MLP neurons of a small language model. Each row is named by its layer, matrix (up: input weights; down: output weights) and neuron, and shows model dimensions 240-303. Each number is 200 + 30 x the weight over its row's rms, rounded and kept within 0 to 999.
Before each neuron's rows, "fires after" lists the tokens most often just before its 100 highest values on Wikipedia text that the model never trained on; "fires in" lists the words (lower case) most often at its 100 highest values on Wikipedia text that the model never trained on.

fires after: ",", ".", " the"
fires in: "but", "however", "not", "name", "though"
L6.up1007,204,241,186,212,201,164,208,212,198,190,229,166,216,199,237,238,221,155,198,189,228,184,183,208,187,203,219,162,191,214,230,164,195,234,185,230,208,202,209,236,205,216,154,175,223,174,226,238,191,160,204,221,147,203,209,178,225,236,176,172,210,215,203,188
L6.down1007,193,178,164,204,191,198,236,199,204,230,170,195,157,270,195,156,183,195,221,176,258,179,231,182,148,169,240,244,205,172,212,179,204,178,193,236,199,216,212,198,181,236,172,217,217,209,205,187,162,243,161,199,235,199,188,206,201,218,225,254,208,216,195,216

fires after: "–", "-", " -"
fires in: "3", "25", "2", "1", "22", "6"
L5.up419,200,155,225,266,225,169,159,222,226,192,207,169,181,175,216,190,208,233,231,196,216,210,200,216,187,174,244,167,283,242,226,216,235,200,227,182,251,263,217,199,190,189,205,179,216,201,201,188,242,186,222,154,162,213,204,233,187,187,215,194,216,199,193,195
L5.down419,192,247,195,186,195,233,232,227,278,254,213,229,205,210,168,171,189,205,189,277,205,104,225,218,201,142,135,239,109,181,187,192,219,155,174,218,208,202,170,205,230,229,168,150,198,192,182,212,172,228,158,215,168,134,200,203,225,192,177,202,212,148,256,199

fires after: " and", " well", ",", " but", " instead"
fires in: "then", "as", "later", "also", "of", "finally"
L3.up1385,206,207,258,201,160,183,146,137,229,185,201,215,169,167,216,198,161,209,193,226,202,190,161,224,243,202,188,202,219,227,212,253,177,212,223,178,205,238,238,252,175,170,173,197,230,224,204,242,208,216,197,155,164,151,219,192,260,169,236,183,194,210,174,215
L3.down1385,221,205,185,213,222,279,178,216,182,218,191,242,148,212,210,196,203,207,227,196,229,191,211,210,182,222,170,239,238,186,247,216,211,228,182,210,198,210,256,223,233,189,201,187,250,217,219,184,171,211,211,151,215,206,202,199,152,176,208,215,226,248,234,183

fires after: "-", "–", " -", " −", " +"
fires in: "0", "5", "2", "1", "6", "8"
L4.up1209,159,207,210,260,233,240,203,224,156,208,211,222,226,191,193,204,213,179,197,172,164,192,155,220,196,175,196,197,210,166,191,212,217,249,183,175,181,184,198,237,213,163,199,251,222,224,239,223,224,144,200,176,202,165,207,206,201,182,255,202,192,155,215,224
L4.down1209,163,222,152,138,157,189,177,219,229,206,183,188,182,188,192,178,159,183,214,186,261,176,170,192,239,225,254,260,187,193,177,173,236,201,192,237,242,210,188,195,179,203,190,213,110,176,202,205,225,274,154,198,230,233,155,211,213,167,203,206,209,157,186,192

fires after: "'", " the", " his"
fires in: "s", "most", "t", "m", "patient"
L4.up196,179,251,221,210,219,190,191,189,184,183,161,225,190,216,224,226,174,113,197,178,231,166,186,205,205,223,227,115,217,243,214,172,235,194,197,251,161,159,214,246,167,216,224,168,189,198,190,185,218,221,180,189,159,196,222,178,207,183,224,212,210,186,198,172
L4.down196,180,245,227,223,194,141,208,208,198,215,216,251,238,183,152,176,215,218,206,187,192,229,216,172,228,184,235,186,171,172,273,262,164,184,231,182,201,217,182,178,164,211,193,222,199,200,220,220,194,184,264,248,202,219,216,243,186,174,223,219,185,187,213,201

fires after: " on", " in", " of", " member"
fires in: "the", "of", "on", "in"
L6.up598,193,187,228,219,236,213,211,168,176,230,246,196,214,217,177,171,187,206,206,203,185,179,222,218,210,238,206,209,230,187,197,161,220,203,187,237,146,211,188,239,179,207,163,187,206,188,203,212,252,199,189,172,176,184,233,227,169,196,177,141,182,161,210,246
L6.down598,188,207,205,212,197,225,174,215,173,191,165,133,259,213,197,250,187,207,141,192,216,151,157,220,289,201,152,187,202,175,180,239,205,201,168,198,169,188,149,210,208,202,190,222,178,188,184,240,176,207,204,199,187,220,190,207,171,228,167,216,201,219,206,180

fires after: ".", " In", " in", "In", " the", "\n\n"
fires in: "the", "in", "of", "during"
L6.up10,200,192,199,177,163,211,188,142,208,171,221,238,204,199,214,205,204,221,213,200,223,180,213,219,182,233,204,217,228,239,189,162,213,202,176,216,184,225,191,157,190,219,176,169,241,231,244,202,243,173,227,209,211,219,220,223,154,213,226,218,278,199,160,179
L6.down10,215,189,211,263,245,276,191,305,179,179,123,206,213,209,174,210,202,213,192,240,191,189,207,201,181,179,252,184,148,204,136,172,249,200,242,192,233,220,231,217,203,203,157,237,219,201,152,186,171,198,244,219,185,188,221,228,180,289,184,199,222,168,193,211

fires after: ",", "|"
fires in: "he", "she", "1", "been"
L5.up176,207,187,175,213,192,187,181,164,224,154,256,203,195,177,225,239,181,204,170,179,201,161,162,221,174,211,193,174,208,219,190,152,213,214,195,146,246,203,228,193,168,232,190,235,150,193,191,168,172,175,99,210,142,263,294,210,189,184,226,196,225,143,208,181
L5.down176,185,176,202,216,217,205,210,170,227,226,161,214,166,194,168,213,154,200,215,239,214,211,180,161,183,193,138,198,196,170,227,236,172,166,165,236,173,240,219,186,212,180,193,221,149,198,194,240,225,212,241,202,218,142,140,175,196,215,170,212,163,231,176,243

fires after: " the", " of", " was", " is", " one"
fires in: "first", "the", "one", "of"
L6.up340,221,126,182,255,226,212,220,229,251,177,246,226,192,175,208,198,198,186,227,249,227,185,245,251,201,224,236,197,214,199,206,173,211,164,197,205,216,252,201,174,166,190,170,159,269,195,238,298,223,194,212,211,171,173,241,194,201,208,194,169,197,180,162,196
L6.down340,201,252,203,221,150,186,199,163,184,177,213,194,195,230,206,241,212,194,136,192,171,229,179,227,178,183,152,249,184,201,183,185,175,194,190,128,207,192,174,245,183,208,240,200,167,189,238,166,210,140,179,214,257,216,151,168,175,228,193,219,190,223,212,178

fires after: " during", " of", " in", " for", " to"
fires in: "the", "a", "in"
L6.up943,149,195,188,229,214,191,194,193,137,199,232,193,257,151,158,171,193,137,221,194,203,225,218,208,173,210,262,185,203,217,198,183,215,249,222,209,270,221,182,254,197,210,217,202,142,196,164,186,187,184,215,190,161,176,208,154,146,205,226,191,207,233,184,275
L6.down943,247,204,183,190,201,232,229,260,234,234,177,181,216,210,201,210,205,256,182,189,181,203,189,213,154,205,204,244,236,196,205,194,167,192,176,211,207,190,161,169,216,193,199,211,184,228,221,188,132,204,178,225,160,188,173,216,186,170,206,197,206,159,155,228

fires after: "'"
fires in: "s"
L4.up475,221,172,218,261,220,213,188,187,211,185,160,291,230,184,177,173,178,175,224,146,251,180,225,185,151,256,195,202,299,216,199,131,210,185,203,221,192,158,205,169,164,213,161,215,192,219,210,213,225,220,190,178,205,202,243,186,217,228,185,227,187,159,261,237
L4.down475,218,243,218,157,159,211,169,161,234,207,200,173,206,148,186,149,165,189,212,226,221,172,188,169,219,175,194,209,187,189,212,229,219,260,213,220,212,203,164,181,219,258,197,239,190,248,113,172,231,176,216,266,229,250,226,223,239,181,184,209,201,169,208,223

fires after: " in", " the", " during", " of"
fires in: "the", "final", "a"
L6.up911,163,186,261,190,226,131,170,182,191,209,196,197,146,182,247,264,153,183,148,180,187,168,202,237,212,243,203,183,222,195,206,186,214,224,182,204,251,203,248,252,164,197,201,241,168,197,254,181,222,169,192,263,231,168,254,189,137,245,224,167,184,200,180,253
L6.down911,207,203,239,215,202,215,147,194,134,203,206,193,216,170,268,195,188,180,234,191,218,190,208,179,185,181,221,173,180,214,157,144,141,216,208,206,210,213,178,232,233,177,227,195,161,196,246,202,176,138,192,212,202,142,199,150,169,227,158,251,170,243,204,198

fires after: ",", ".", " he", "\n\n", " where"
fires in: "he", "won", "his", "served", "who"
L6.up651,206,219,198,214,174,131,193,164,184,221,203,184,179,216,224,209,182,192,226,205,183,223,202,171,229,268,208,188,201,177,175,147,200,216,199,181,222,203,215,191,208,240,207,193,201,149,195,181,238,210,209,146,184,175,234,205,191,214,167,176,215,162,166,143
L6.down651,287,199,212,196,225,250,181,212,232,166,181,235,299,187,199,222,189,206,210,211,212,192,218,164,168,170,142,214,193,182,184,206,210,193,148,259,220,190,193,177,166,199,217,219,167,158,207,212,163,146,182,219,145,280,151,231,217,195,157,219,198,174,225,295

fires after: ",", "."
fires in: "which", "this", "that", "it", "who"
L3.up997,189,169,212,186,247,167,197,126,163,186,208,164,229,203,219,213,191,191,231,188,182,204,145,187,204,240,237,179,220,186,187,168,198,248,209,230,191,176,189,197,149,197,228,233,213,157,208,168,244,195,182,233,143,189,244,157,181,242,265,225,209,177,218,126
L3.down997,196,133,209,220,239,168,232,201,225,202,201,204,188,203,228,209,234,209,156,206,224,231,242,224,173,273,237,270,226,189,146,184,203,234,195,181,168,234,202,247,207,165,196,225,174,170,193,190,193,163,199,179,216,256,173,180,213,174,188,232,235,154,197,191

fires after: "'"
fires in: "s"
L4.up1255,201,247,275,257,217,165,193,184,183,197,188,234,210,173,157,232,179,167,229,152,213,173,219,234,237,191,209,152,263,226,198,162,200,217,205,219,192,184,222,178,195,222,169,166,227,246,214,231,205,202,179,177,183,203,166,168,191,249,197,206,168,215,199,182
L4.down1255,222,174,146,167,199,203,209,187,209,195,220,214,206,157,181,160,112,250,237,219,225,196,161,179,218,211,166,232,194,150,175,246,212,247,208,203,206,241,147,200,169,216,194,254,190,210,180,152,161,221,194,210,194,183,196,207,218,159,173,191,227,128,248,170

fires after: ".", " ."
fires in: "7", "2", "1", "9", "6", "5"
L4.up1289,177,200,240,209,227,133,190,168,221,163,238,196,189,174,180,188,223,207,267,203,166,163,185,211,208,210,183,193,178,214,217,124,224,214,193,189,214,182,211,183,196,185,253,146,195,168,234,210,224,224,244,165,204,211,220,252,164,193,237,185,189,189,258,193
L4.down1289,187,212,209,197,145,242,169,229,230,203,151,203,175,177,202,260,232,208,175,211,203,274,236,219,214,209,222,267,226,194,239,205,207,195,232,175,181,210,136,240,216,141,201,171,191,180,196,211,221,143,164,191,167,178,175,186,249,239,206,166,208,184,135,204

fires after: ",", ")"
fires in: "was", "is", "a"
L6.up960,209,171,181,207,186,191,132,216,163,193,185,192,212,185,245,167,282,226,157,179,188,224,211,209,219,190,237,170,238,233,214,180,182,167,209,207,203,130,173,244,201,200,207,234,207,224,224,211,207,224,203,169,199,201,248,219,214,233,185,238,192,196,255,188
L6.down960,160,228,181,191,170,258,198,205,200,184,142,141,292,240,194,197,154,151,175,193,186,139,191,193,198,230,237,236,200,169,212,159,258,234,188,167,190,225,173,165,184,197,185,203,229,235,213,210,188,233,208,161,213,164,252,207,207,219,203,202,149,175,200,242

fires after: ",", "s"
fires in: "and"
L4.up43,182,219,173,154,185,145,172,185,163,190,198,224,186,197,203,257,219,206,238,224,204,206,196,186,231,145,195,236,193,242,244,202,183,238,133,215,251,207,185,255,208,222,194,192,195,212,239,230,223,184,162,180,182,178,183,201,210,191,172,224,188,178,206,175
L4.down43,225,199,230,215,175,202,228,207,205,228,248,185,213,236,212,155,203,182,224,148,208,216,196,230,169,183,236,208,207,194,225,223,223,198,227,171,165,175,191,247,237,208,219,196,251,202,215,246,188,238,171,178,184,186,190,245,249,155,208,185,178,198,219,209

fires after: "–", "-", " (", "+", "'"
fires in: "0", "goal", "club", "1", "by", "loan"
L4.up254,226,168,195,242,200,220,208,175,201,235,222,208,199,221,258,176,180,176,148,200,238,225,209,193,205,238,179,159,203,192,214,188,225,169,211,236,207,217,182,236,194,222,198,162,263,173,213,170,213,199,221,120,231,225,220,221,220,254,211,229,216,208,155,166
L4.down254,169,228,195,192,227,212,160,264,162,190,239,187,213,174,209,217,184,206,239,203,238,169,229,229,213,167,167,175,171,180,129,191,190,210,205,193,159,189,175,226,209,218,228,206,212,266,153,168,172,171,186,169,183,185,242,181,209,154,170,185,176,164,198,240